python train.py --n_layer=13 --d_model=192 --n_head=3 --n_kv_head=3 --head_dim=64 --d_mlp=640 --vocab_size=4096 --activation="gelu" --norm="layernorm" --norm_place="pre" --norm_eps=1e-05 --positions="learned" --qk_norm=true --attn_scale=0.13 --bias="none" --tie_embeddings=true --parallel_block=false --init="normal" --init_std_qkv=0.0361 --init_std_o=0.00708 --init_std_up=0.0361 --init_std_down=0.00708 --optimizer="muon_variant" --lr=0.00791 --lr_mult_o=3.0 --beta1=0.95 --lr_head=0.00367 --warmup_steps=0 --schedule="wsd" --decay_fraction=0.866 --decay_shape="linear" --final_lr_fraction=0.0 --batch_tokens=[8192, 16384, 32768] --seq_len=256 --doc_mask=true --train_tokens=174100000 --steps=10675 --dataset="wikipedia_en"
MLP neurons of a small language model. Each row is named by its layer, matrix (down: output weights) and neuron, and shows model dimensions 0-191. Each number is 500 + 25 x the weight over its row's rms, rounded and kept within 0 to 999. Numbers have three digits each.
After each neuron's rows, "fires before" lists the tokens most often just after its 100 highest values on Wikipedia text that the model never trained on.

L3.down581:483522434496470494520476509490480476475510470475480505510498479489554518523492478473507510466539522474474476488460496489523482478493469560480474501535479488483507493524477513498493489529535500518541524475515526489544489490554509484482454474495482494525486475516483498480522538495471577488469488496545520541522507487517486499485502487512474462505499481525489519496505524495549555478523502470484526489453479480480508545501531506557492518454488456500539454516474513515466536471491519499527499518492501543494517501437496535494514514468487525490532497520523506551523479504498492510
fires before: " |", ";", ".", " 3", " —", " R"

L3.down46:502483515515463534465511521524507502470492475478498544509510526444484512517531509477511512485520530460499519478519478491508472475480535498470526464521482525473505500533491525492487476484504498518488496428447472504501487519478509479486533522494534480493471487511486520514505496508494479498513466540510474501504511515521569475503479508518521467530481508550446481522489526519494497499555527548499512511484516496499535483475513518558513522546509502467481482505469526538551465474520490494519515528481517482521489480484479485488470532476459482466514525510487480474482495452494425562
fires before: ")", ":", " (", "/", " |", "^{"

L2.down109:476509473488527517503465535491475545464466497570500549526503493517513494464496505525539478531506539502457500435554455501493473535507491542517485499513518520487531529500508511488492503499446503458464456528486467510512481504526539520506473541503503502518476487516484494521465528511479512484507482505502474518510446519531485484488483475542535491516522495526492496493474509504483486580530504501472475516493489475470483484492519499486470491520498492530527510496506483471552500470507539459483492463505501551498506531506544471495476495457471478455464484495502502522518454509520500519
fires before: "\n", " |", "ies"

L6.down569:507499469474525527553504479494506531507454481538521512535520500488526552501504496486516502554510498502514513516498489471515487538539527521472515498509488529509508500494509495506497469473489523445503485504529498471467470456455516432452490521506505514526487536486499508520538484515505489536527504464484455485485529543483474476477459493526456485516506541504483483480517487478506497494505521496509464523504500526502520523488527447463563478473519471493498492482511466478499507463502444487530470467541540530481509524513507485491480524505540437495505475472490479559512539495506521513
fires before: "\n", " ISBN", "-"

L2.down274:521495468508520475510474472515509492515478513520517512580487481522498514477452489489530540491527507491500481509490484563522479507463510490504509509491484520493499466488494528504475522517469531485514469467491506531512482536509457470532465485523488516474488499505436486523533469479504510507491502524474469515509533496502482495486470513527494482535498503496468501487508488521518508508510518491509462498477512518532501514476449504516516540477511524477527525505480455500492487465500488467527503513544482523474431561549473492551545544487501481516523480469514438531490462529520521432
fires before: "|", "-", "\n"

L3.down443:502478480509510483531523492431537519546481454517499512499507557522500460505541480513501506513500485519465518501519463487497472493547488491512519470531510480476491544503515481516460483470492534520464475458502494537505477539497513513477511513461515498486526543488489529508517510503511494530493523500521473506499491520495487519498443486506504468484500504440508521514494479479531490467457502500472496526517456486527540481505516491517523518459496463502496515512451485487510537550530509495486489546440494516545539540495490451484448495495554508504509472452474528511484529502543504481
fires before: "\n", "S", "American", "-"

L2.down385:535488507493512521523516547490484461491498487505511526516459488479449490547480511503476511519487495498525511478462540491514520484528525529496493481485567507473535507502512480512488461438542441496479499480502509504461493481469473506522512531539512467525506493439486479496502548492505475450485514531514488531498484500454481515518476484490513507534490532502465543478514560519521496506500501473564470488518492494507498479531501470440463498519496543527532526463491474467506535509517456510486470501496511495498506510471494515489498533494526493473462543511505495513502551541510470481
fires before: " -", " Al", " F", " H", "\n", "field"

L4.down69:486517491478525519501456515516462508457474482504514499480484508499513486539509481521489499488482489494507508528471498498447496466528464487492501513506475513447516515479491502432508534505470501499496524567503474469496540505542513472500495468511512516508508449459491515500502475515517439501502521485493532496537507508486493447518554484515473457525528492512497527482501488574524525464523463504512513506518507458503493531477493523467495517465463463491502536497521534532484534501483495485545479484488500508504533524507499510520490456516521479505518513515543551559503428504483532485
fires before: "\n", " 0", "s", "er", "b", " 1"

L6.down254:477476496473498515490528473455502512494506473531542525531497522512496576485468507507498465502474515493489495498482474486498518510543507535510528483506508524481501479486492474491487458483499470496489469471481509517458499536443486463491496544539531527509519559466473470496522525490529473532495472513508513494493445510470466455514504488498494491570485483497499494503526486483520508502454490514505502523528558542487498494486495476492516498460539540482538526525508466503544500446515441507501514469505494498465495515480483487545497512543537476490460518493531508518463507522546511510
fires before: "\n", "-", " ", "|"

L6.down541:465482518501512504486486496485506490503505480485513488513515479499510506473474499481509524498452486519529485508453492475508515530520487552495460482507495584517473471505507486511532513501494495542467489556515528487509504528487501478533551503520563523512533533430484507530493525498506445508493509500510533519507495538500452489466507498466486467482474516482555504447454443496475477489524482494497538542499519523537532505471492501481535495465501521463498511479497484525484474493517489527506458489519504497480512460500497529496507438547546489485502529471503505505469509510535489467
fires before: "\n", " ", "ell", " ±"

L3.down617:544456518467527490503502473493481520510507493483547508535478434462463497547514480480519489472532489521483531539506467505510503504500553497492556484495462514503528479523535444501518535511530512474521501482511494488508492524502525525536505501503489508549471517488486510502493498475509459535506505474447465496497478478463477493473470490491491483503502485512471515511471494489457505509532518521479493480487493530507540494479521527460497494531524557482521514489526509495451466477535458541464454449477448475527516480497508523510523495501515533550513521482551506510473483531501511500
fires before: "\n", " The", "|", "f"

L6.down414:470543461520466435487522455506509503482480505525533499494513539530479488485528485467511483524511536514501478511452511484501504453522530478507489487491521515497549494498491509513535478477529524474501530495546487471496548496511511453479523431473499517515533516498494536483489498467480528504459549538457500515487489540468492529526501511542542514513478502536501500490475515489482449468510494521483551509489525498492457505501498519508529519506507467570467482526498438510515509483460498485492445494522506472497505516515473529493495503508509503504466523488462540491465502466514518496
fires before: " |", "%", " million"

L3.down165:509477488517532490483465502488498509519477515524512506552489492457514500489485459521529488495517526515477451545514497506505477488457527491524477492516463534475516445484459489487457488531462546476523486491523508488506454519464463486524500494538513507488525489506493486508539455503531482544526508516456480508522508497494517508537464534500499469559525485528478488462484491511545500489478533472508453519498509512520529469484447544503497516517477547535528523507505473476510464478485530475499519505505494500459463521570499496522529479530524488486506498456522456511496508538489514472
fires before: "|", "\n", "|---|---|---|---"

L3.down266:499506456454528501519508513527526516476464489530550449513550504519479501512478548497487489501555513470471501458541496515487481474483491460504486482490507463540481463548499535508448475504464483526477488482508466524506481491488459476484541532519457508485520521496456520487476506492490525509506538507488476530495504509521480463443542514494444525530458548512492513479511491560540494463567501518519492467520534496485478533510490522531500524514512497488485508497505507519491532543529492452496509502491505518487528505514500495495480486489502499509493495514479463484514501527480498443
fires before: "-", "\n", "=", "N", "W"

L4.down382:535509468511458482513468489481488492573487477510516524476516485529490502481493494481483519482516551541468525489520532502487477503506464466497511498485482476540516477513524474516489495499485529527512507508487454511508550549500496492498511454519491482489472412563512515537415520500498482474495491520527466492508465480542469465470480490503517509465474503506502531494474520513485449510512518514478518492482532517527501522497525539510434515493497513483512496509495486510484484483551479438488518509506487518524452500517509493530502505496519508514547498507555513479490508517524521476
fires before: ",", "s", " to", " he", ".", " |"

L4.down485:492475465501534500506519482524502499481464506487520493501483479485497508487499496490517522495480478509487540535474483519516494481486530502518484437498508494498502501519511484517486475454515484511512512479515528456518510501485460438439496512526505548499479474526516530507501468545511510516495508528496552530510506484491457556456486495626515503540500472484473519468495531520488461502488522540462474474530495494504498534502513483458552482511480493485528516539489459466505512465499478502511455502508507482493454515545524524478536495495515477534493483492508476508530510481487527505
fires before: "-", "\n"

L2.down180:487469489522479467472484490507541505472516500516501532479466504497501455477499496506472471511554545494488527489506515507473534527555486524500518501493483502506541573508482466550489478469524494537517507509488447492511486500461495514475528500471509485501484469535490497472503469435524478524432509531477500479487529471506493469540507489480476514494515461488508523463506491505486497545522546500517492497485538508503553481513518499469504500502486502516508477518537494475525502525551482519505506434506488543535467478510467537493480555466467488505484508530509451510507509540511510495
fires before: "\n", " He", " In", " It", " The"

L6.down329:542507533453537495526514483461515491514475475464511492559514491452509547498485485464541508523523519491527514487497463498481519468476500506497507520481527524470476472487532488504501497524540490462516510470507501446455455487455520523513518479538523471562475491487497514508487501484486471526478494520529498465480483506499501481466529478506510504505505502575498521510496503471505504495503500493518486442526491500523515495518516492464569491492482521482487477512517533437491502494532532516471484474510491503462511515502522497518455507497522520519518574454485480518456532489480541504
fires before: "\n", " The", " In", " It"

L3.down562:525491515536449533506485481459519519484447486532493584537476494486526525538513519479487511512498492516509506497466547483493484508510531485519497510512495495503524469480532485490473513553537524538539473504486469516472496518482492469488530507527503529495512443506477493529484510525492504467529489539508504500517512493505438484491516468542535510487457505478499509503519473512524482487498481535488490425512527480524536513461507467488483489469494548494498515515491456518487489454527461462466490523500498519507508458534508507496475462496481493519529475483501458529516531497530503443
fires before: ",", ".", "–", " and", " to"

L2.down413:533516517495489477527504470489495495517497488485488481532502497448499497484513472489525550490530513488506487490514493519509491477460505514508543504497498522490492484509510512503479481532494494463521516521540527508506480496440490502496479529522502537502494504541510528528548445509488473506494493497454485489453487531446490479505507484474507485536507541523431554495541494521495468450474517550521465455478482487479529495511502513460509529488499499513489508517490459454518519478549544462515446505461486503485465490524510519468485504529525473517458519523533474533500514559489553506
fires before: "-", "\n", "|"

L2.down107:537520445518497436495471486521514486500509479519517497442503508491499485497441497483506512480514561521500529483545506498519515498518494513495523489495525517482530504505499454512504475502485506509539494522493485456524469479490500528473480494482511462504489506516513503522479483474502517493420516566460498476482500480526514512532482493470476544454510527536508538453475504507472476537477516477468532448483511494468499499526515515487511506472520488525502454507541464477543491527514496483519552452473478500507481516495476531524515546471460535524507515490513505513494522536530520534
fires before: "\n", " The", " In", " It", " She"

L3.down629:498495492458503499511484477487487529500464522507511515496462500517491485559499503475498478503457503524475479547493500558475531512495507510540500475529462496488502511509568521504503503543547489528444483519463509497511481523513526461533530514551510500509472477489439449526534451518543451512484566538508526498478475482494500516486523498529497491487520537476501497465540513466496454524495508532535541475489513504479503479514494494448443494501522513520477471499527495517505465517538479502517496478478487530488506483507443466493502483535505483483490506521501497457504497508509516486
fires before: " |", "x", ";", "1", "-", "10"

L2.down24:502492482523514490507469540514563520521450502483499523495501507443484462513470505497542485530517485493470494503522464495485491479528515534471490488476520524511525513495486499518505511516483495540492449532506449486495478482493531549458563500508540478510508503464497476568511494478502515502476483491515484486494515498522472502460481504535535514479514500479499500483490481471560485495518498505514508526546478510553487530456485491533464509461538537497479540503459530501528499472522548521468494474498489528483504516521486498452451519499487486487529490484487434491521527481508448493
fires before: "\n", ",", " |"

L6.down500:506466514505519513436521481464514502506496515471526516520469470489508482465463486513498502510479504518498493501499452488483503493507523506495492514483480492481507488503520474491520493482480494513504498499487499466514484526507504504545521508547492517507483522510465506504461512435540462515448536536485492516507421493438457464485530507479494519515467498508502526509451482532515511513524505559521508473504581546517496495516546500469477500512536534470510521509478501505542517506538466527494534489467478510520469502511504520525458499434500485500515537488570509509488458501514497486
fires before: "\n", " ", " 0"

L3.down353:488509490489512512494549473508500489494479520479495494450489563507485475527491486504486505492494529535483472479486489504504440524493521513491475489513501509516525479496544500508492527481490485471462507509532513472520491512507503513484526493540482465485508518492511472459489466522503457509486543503470515525524496518473498479532511527521463509501542469476482463499506430533489428555484522459520516518495492484448537471487514494490516517531512541519452525512489503474523485512568473478505515481438509536548502571532502506495527480523511490543494505484494485471507477534505528487
fires before: ",", "–", ".", " |", "-", "8"

L2.down269:450517525482472427513468469485478524440538494527535522499502511487443492514488510502455522509480514474531482440448519512543450553494517440527487541506479514509549451517502534490524538504454486497492502520465494507511513500516450489506523470516515515505474528457531516510498510505487514487514526523499520502470510512507500496502474492476553531500472551477491477450523476492489533522479496487524537502491516506534499491498484500526482493490509493533507497489481555458515509510489497505480514534477508535480509502469548522510486524520477476521483528488508469518522478489476488484
fires before: "ing", "les", "e", "tr", "s"

L2.down380:538487446474494478497515495527482513495466445498524437525488463542521502511498524514502511490514502525447516530462470516487473470540529519488485523465468477491488532456530478508504510471538528492548509504574497478489453471492473520486517488514500510490502509465509499498498460516512450514470531513514477516504538529482529500512503472513560525528497476503497475491518519502514490485542497463480529471494479509494514494499525482535511496510539507503519520527534430492505448471514507481529516492484508522518466498503489510479501514502509474489456474531479477535488499445506531558
fires before: " |", ",", " of", "."

L3.down247:520509514503522498492494505497484483528494497512525480525493473474490452465504491520538517513483511505445530478490509547501484509521507533502534492491463534472546505459492469536464477460468497528511480506502486541479497487519439475463494471546518522516458536449486521539533491507513473524499511546465468513476493515553486515487486491548462534524491492516472502478495506498515523485523530541502451490524540499479476495503497522486505541479501509517496480510510448456519550466547486494528434489506477467462469546521503471519509524473492519499479500497525503501485499527522521502
fires before: "-", "\n", " -", "|"

L6.down21:502448490545506483500448515479462503504513516470517489512468533528499531457568505490547528517554462482504491480477507497538497508482536459509473485487485551483486487489497519486504477489489517481483535499545479521472480493521500456474466456502511495502491522467484521504526471547507529517500480516542476473537530561505532545500498497492494504521504484478488508485500521461475488481518477507502520524476466511498480490447462518527495511505505484510486502531538496537482500519505572471498483505499543484517499509499436480493461468518478503506501492523487492533467515507459501560
fires before: " |", "%", ")", ".", " mm"

L5.down181:510515486490540544506507440536526518471454485501524492552515540509490518489496510519503494508467494488479509542506503520491486469509534482491518512521464538483518504505507498486465482492490493469489498481505522489486483511486513414470492489521554536501517527481490480524534484508498500485519462537513485464493511485501483508474504509553473469514520506539471488499500500498522516524499523487546488490528480502467452509473468458459512511481509522527502499557501444504518536488479469482547498530520503500447440513515465510534497533521518447480447487495544500526466516527478521504
fires before: "|", "-", "\n", "|---|---|---|---|"

L7.down9:512506466494466434498531499453513471503472531491521530504505490504540522498502531492531489503534535519506499481489448495561477501468442552496499522490535510474465489518524504537546467521482447484489467521446500508506533492466495527495501525490529510540482496534521498492491501484534488479507484518474448503493516510513492474538477528486497490487526527483500515463531475477518501467469495504530461500499515499520514539504524525470512453514475508468520500521524500525489501473491502501434516477498502476440530475516508539489471466494521542501499528479512508468536538534466517478
fires before: "===", "==", "=", "S", "A"

L6.down124:539468525527523499470482468492502490545479489512513545487503493533502497497484510478528528506462474520496493522458469524538501517465518511513518491484491499490487476478496476482498488482492498508457487522504486484473487541469522460538506483515522465513501525470437494504480528521526486472470477513511504472509472529495512451493497480529506489537474504534515522467489485470499539516490461488495524501506513554494489470528503473498499515475509546469545519547472486521510538511524486578502550522500529450500483509434513495523493470534550479498468483459517512490498470489533556470
fires before: "\n", " "

L3.down600:470510475507503519516519436487501511505528494544480468516501474509502497526505514462523529505510477510485518534535504486524456497484500514511430484494507512487531521507500501474489491512495486501508459426520508523512557533541519543485522465503537503498583486514457508472552502556501523513507490478512502493493492483482488543525501491499486518522487466500469486482473477518488470491518558501483489509499487527463477473537508484511497478500447481543505503481475501517499514527467516463475447517465471499521496486505506461539498459516521440523494476515501491509465525536490536506
fires before: "\n", "American", "-", "S"

L3.down8:503454501503481510482478518518518519556484510561499469511545490484532492471481500528501495501494511463490520518528459492536516499554503543457513458509461503483526494488518515480487500496550496482500468486502470502482442507514476485483495514510506468510490507508483523489464493495515476546420536548452501527472479488462496468484499498494480512527534509493455519469498542534523543495484520516482455487492558508469494534503528546519499524473485496510498496506545487501472474448512521517503529494467488545518482521491464494513515512461508528521544498502523473493498470480513464503
fires before: "\n", " The", " In"

L3.down448:499508548469505492517500498503519491496504485502509525505510501486478503527518509527519495502471485496445501492483484513529486506512532544479528482493481505475536530518496490507459503479480482502490484524515493516469492560503472489473489471522480537498521528486448531514482460543488462482499493558509484517460488506496508523491507478516507506514490501534479513467503515491527490463511521562508432508561509536440485475480505464528516540491486523532509471506502447498518535447539514521526440502513451465460479507536500474564534527506475486496499493500483480509473461513548506500
fires before: "\n", "-", " -", " The", " S"

L3.down56:490542496514508518495478529511545453488499461488475514484481462526525582525527492494516505515468479510476492500477452488488483498506474500496505507497470503548509490482438517482470555510464527505484489507553461529513501518486500490520534522453518486492505458530504498497550452508520530485489517493451513493532466510489532540489510506520493481492489511498543479488493446501484458475518535494516477536467483543528483537515472553456490505481486512521480468473506491526492523509465526475548507499462494527485515493484491495507493492499479503466522499517487527524486498475485560540
fires before: ":", " |", ")"

L6.down235:492447469529440504470481555524518508562512437525480507494537501516496505464496531493472479489520498508475550511527490500480481511514509509439507512519494509471478503493494520491536493492493523471486510466507426557486506491460476466476520459482506482522492484500518513505496497510526521525488505511488509501486504517539481494499492500506519508518470547506495521516461521483460562523489505493504512496562501532521492507482522539517457501503488547469523523508512482504485432480482479509491506522505546500490487499458476565466500461501521501498489524483485507477494557507478512466
fires before: "\n", " in", " Ref", " Notes", " ", " by"

L6.down84:501436505494501484492481531491512470519541527488501487505480530467462526479440452446538513488470512529495529511526476499486499497527531499481520503520485518490555503487534526508499485535567532488500527512487525494516516499503502515482528533490505448479504496517515471474412490506515496471468543522540465531471472492491516514520464531487559502469480478455517514513490538473491453507477528529498515472513506504508493539461506499501517494528491482467505524506503503538476483483515486487472524482544463465525482487509482527478516461477515519484545467491489526494484508524510488502
fires before: " |", ")", ":", "),", ");"

L5.down162:508499444466500519504524479501547514553484497507502545517477508482535528501439517486500466539501442541489518511471498497512525509526508513490494495487489564499499534470495485493487477501458524496513478471523507498528471544504511456508523509508519540502477547481471479504535511464481475561561505466479516490524452500479478493483462528471461498529497514521522468485442494484497469489485503515491478510531483515523510493519485484470549463491482499485503550503493472492506468514495489534512498498526510498492531495530455524490492508486568511453500485475492476503502493503564501495
fires before: " |", "\n", " ", "ver", "|"

L3.down218:545524497493517493494462512437508500496517529508495557511515486475491463487498483518532476510531536477474529510502520470515497503511522525516500496508536501453524520485528479508506475456466482468516506490466466485521495506477448482454510495481507543503487514508469537501521463489502499515511501538472474516494450486476546493514476515486529531498458467496479530501506528507478524492468506493539444444525560495523486504494544503509530468498479508484528468488508443471487483526540529523512500519558515520485511505485474448493472526487499468541492500512490496552517486532489493551
fires before: "\n", " The", " In", " He"

L4.down199:518544504477523473479500493491508538484520502479525478534507502485510523506530483498503478518535516521504508503479461521470473541511476507510520488489506496494497511473514514536516496513569478452510492498550498449481510461465540541496492511523504502543476533538495481540529480470493450480483541508536432475494497523488493480490502508470505486493457514509512490509542490482452461512513508536540454464516469454535551489501532438465492502507507516497479453504523507468486474464531493509450508494487497531544491490487522497483491529499523506481486508503493448547508483530504487513
fires before: "\n", " The", " In", " He", " It", " |"

L5.down624:495514452515456546543517503496528470483488476495525533481491481531497511430518479499475543490502493498492464541511505483503507505496512507492477507486496542521505497482469488493511481506480446537471499489544486516503511512499477461513497465508574499484456497534471522506490468481531493509503529526496515530481463496468481534506502529518509451463478472544503498513509505499534453506516479462533508488497507501481476555533488529514531470495504458536493457500476506450523490509500533483493479538504510544474522534494453492483496503530484501503469550516539503456539516531460477514
fires before: " |", ":", " ", "."

L5.down187:490504489551519487532505492497444505514552498482516433526516533474512469515524521448500505504517477493478500524490521518497501481479504518510455504512488454491498517515493469480500551451499531465477512507455475499472561497549489472515517451497491524511503486460474484534477474501492509470497490464491500508540509525519518485525494509538537488505518492491520505478509560506495474502490550475489525517491488548472476485510443517496498517467530491508496535461525500552512544528482550466529463531474488499490464486515492476484503464512536495504495477477527480499506481557490522506
fires before: " |", "%", ")", "4"

L3.down636:492502532524457457488512472525496463461507489537490543532490543481531565528512447450497548511459500500491486480517477518506475508520481479524495505494499483506504528512474482473501500496532512507489493448556522547508505500539518515448517509479542522505494536502506507465500498467461454478472514497520458497521475480501499498540473495462522492506507469530533491504500492488521507510466517471499496541513519516490535470479494473522477502462568523517530515477502457459520531491524526524466516509523471491521483495478497445530514493523510480511478485479500448476472517490518540510
fires before: "\n", "G", "D", "S"

L2.down449:538533503492497458500483499506516507531499560508498462524497472497517518496490473480551512517526490497502468448510511490504538505467518490520478507536519508511476488489505491522517492494510505508501531498498502504482544416486523504501488500548528468471468513528474521498488559445509501482462521518487464507499514513493518523456485496475454462515516481476497467526485501516532519499512486511483446511485478460514522533540550518512487463508431502500493484448486505506493485437512512491494543480499482510535526539452527529490517460485528529520523505508491457517524493516461532489
fires before: "|", "\n", "-", "The", "S", "=="

L2.down227:516482535471505521541518525499527475472473466471489481521529511502527498549449484502510485523504479535495503475518509503516490458488490580530536525515517507516505527509508509472479504481536508537495472515515504512489479525470466488525485516524484474497497451521493515497544495454486471485474479502514517486513541520544517483491531472489518448520488528513488454517470502491528524494537506452469505474504513496460490541466533492484518528466515493517520493491480478431540501512495487515502547486475516477475452503484511514498508528473506513511466504526471422474510454483510551501
fires before: ".", "pr", "ab", "ual", " |", " as"

L3.down103:485528463484539500481479561488491477475514490488513508496507457496501484496451473515505511495567515509481494511523529501545498492491503509479483476500492534513527489519508528550439477528476485482505477510518529521509512519495498490480533517478484550509530476497513477517515511502500474427514508512497521485521491494499506471497534527530536487500455460495484468462491530483468507511522510508532530474577480458513476506500484541514513458476547489508512453472515481477480521502509468469512442506492473469502542471542483492510487471483474524520485511522534520507569472475480494520
fires before: " |", "%", ";", "+", "."

L3.down47:495492519535499473489483467497519464497493489535484462505494511500521506513456440470509536473495510470531489518571449469514476521506471506489491522496515510501490502528480514480455462525509511495503457456542496554512540545472474537518452495505527510499522505527457497485532464491502506524497529492480490483495511492500499497484535461452503514515504506488478536515502504482537507483483507492532504480519495548474492482487488500510505524521480482505529510531528500467472530497534527476479481531445464565502549481489545480530495481508523491536473494491507486520429515468524541493
fires before: "\n", "S", "-", "C"

L5.down49:497506476482561553489488503528507514507470493496556513564510479512503504524490467514510518459522491471434471440512486521482501493503485490503479526486475508513487488515485474512483516512516490492507492516482482534481495508497497486499520543516489517498487530530526472535464511513497455496511485510553447496503496521514509451462480481525497506465498526520505502507491489503510499506541531530529431515565515494462515486530458517439529506515484483490465467501511510491456498499542481477473474479519496457493496540458532486497510551474539478465498524515519487480519519529491541474
fires before: "-", "\n"

L2.down250:516462516571488542467464505533481527525512479514505518495475518523532436488495520457511532515524487538485501509521530501513478452510470514523459478509533454439519545491443493466495497496529483490495499547517512511527433572491504500460482480508507519532455492493523488518484464523502501503476495480491500507478482490457516520471457529517504495505477461484502459489497470475506520514514547485546446467501492532476498526508525508521500521493471506511489527521524515504499495508527506486497492542483537511558481486504514497478482497489509511539495464497473500483513538500501498490
fires before: "\n", " (", " 0", " "

L7.down235:542502481522465491457491497481514492492494458502527510514499545494523508508491470432484494497514506523462491437506492501560463481449491500478478500505533571499512513474537537495503512476536497489476483503466502471535460495523513514516537534527537454539514489514489448448511491491548479513480481488478466526503536531514488496473488496486488480517495485486507500519520487516533454515445508479494480501507493511535498522475515484462515517501480534552484509489476496475502469479509501482499519528519507491510500480501515562469492528548507486495516503521536478523492499493439538544
fires before: "\n", ":", "==", "ond", " |"

L4.down355:527495510494467477530509498461488538487515545510493481518553497520486560529499485520510531497499533510482511477470487473489509511495484501477496534480476512481510460500561538510557507517468480500486507511510487499506471486507542529521505512493500525469504462511469485471502474473470517461525482514515441495508502515487524530510507474501459515514538476499484470529536516505464539447490474515546512513487474472523546525524481507492468482529477523470469434480511547503462472466539531485459491515489498503526530521503526506491455456528527535497485445496501480532499490512468485481
fires before: "\n", "|", " The", "\"", " On"

L3.down97:495492502478474538510503533533479524503488469495486485480521520517480537484566507494467531483518509496504488496492500492462528459514490488504467515472481511438492506503475490456497523466531514524459518451509485487482539497516506478508506499509473526520499469496478469509491448468473449528504536533531554517517510516521469481478510487485498501506486485491504523513497508446530519500476491476482543538464525530521551514460552506487518483530547530493513451546494498473482523512486487494468527498512471479483484543494486536530515455481509491465503489519541510557460488480484534534
fires before: " |", ";", " —;", "\n", "V"

L6.down519:532509518547485522498492484495541468508537476515500456474515493518500514476521484455500511525453540521503476494470480462492498509515510536520545504509521529447479465521522500479502473482498510514450495529528470508531510528505511466529521470523542503506488543474483522516514485531487495498487483517491534487503518552504485460445515469501520473512482512534512504470517498551443497443500505496494510555500499495490495528489485528414458534480526468504523547492459506496474471476492508498540487460497504480524488474471447510482522480500516531522474492501495503483496517507530537496
fires before: "\n", " ", " 0"

L2.down166:525438496532504522470498514510510495545462468505502502490447488541531501495515500486517495490559528525483483443483484529486474509526470534486497497498518524509479473495518465482456498482487518466512479511522460471480493514522484496459466510474502485520517485521517510538514487486492502468510465490505512524458513467528526488511504481563547512536499485470532543523495501462491513531506496484492462468488491502522484489500482490475572506500513460458515509524489525449506542511536519466535445526504528496525495471530508489472458545481529517537506490476507523510486546516513471514
fires before: "\n", "p", "view"

L5.down639:512491488496486492504503492527517501551522510497507511462557505485505511476494488498470491490516508464490538469520477492510505525491462517489569454469478572472523504475500495494481456527497491542496464486486491491479523489557492479495491470521538509540513522476466466480480513532535487515489481519485498493506508495486491448509498477549468491491523504508531517501501492508494557536498483504482498538528512511518481471470488503472494462486549490489526548497505481461531448481511518535473500504516503507464496496441514528498512512554529475523489471441522516556496537482468489458
fires before: "\n", " ", " 1", ".", " —"

L4.down189:477472446527528549534539487516537520511521500483525507526524483506532505505471492492498433510508458499473521499512468491520478488526503520489498508500496518455508536484508494488461468495458484517464427486484476503550514511510486473482473464521543533504503534491466451527525523504484499452550511510433489505480510499522510466512493479502489493473526493569492493484484472500486514574477527500525456488531543498479480482496501462495525481497519501476516533521513478489561502515493453505507507536476492525471496508483516497539480494496516487508498511453519504523496482500520502524
fires before: "\n", "-", "|"

L4.down121:481555458472495507496497539512541490457453477500530450540510519530467462478530528494487524510539472462505472465530471490479512466524478497474504482490497461526507480552492535538489488457508526513501494465499482533505516530465479480469500538508451482475484541495525519508515463493495527490514534513496454565469509519504489433473479539500466539524484509489481529521474504519561485498555515491515480495504516478483482514501526492516501501517504499496482476525501514525508506491530492467462495517512526519491534489529501467470524510530498478503511517483520499458512459529490504471
fires before: "-", "=", "\n", "N", "W"

L2.down90:515476505458491553504563493516523503448501496505498495500490481520507511511550503531476545511490515491499484521517497497549527490550496514504491508524547491508469498492496523472535505518451479476496507515521492496509517473512495524529470469495481451498482482472483492486518447483489447504560564514475494511501475479532473463516501530513535492512542497525459474503492506482470437480515530492499511495529474492538506494483489545476495493476454506552509466476532455494507459523491534457515492469500477509516488549489521481454549504509466505475462484508525502508494495527501527506
fires before: ".", " |", ";", ","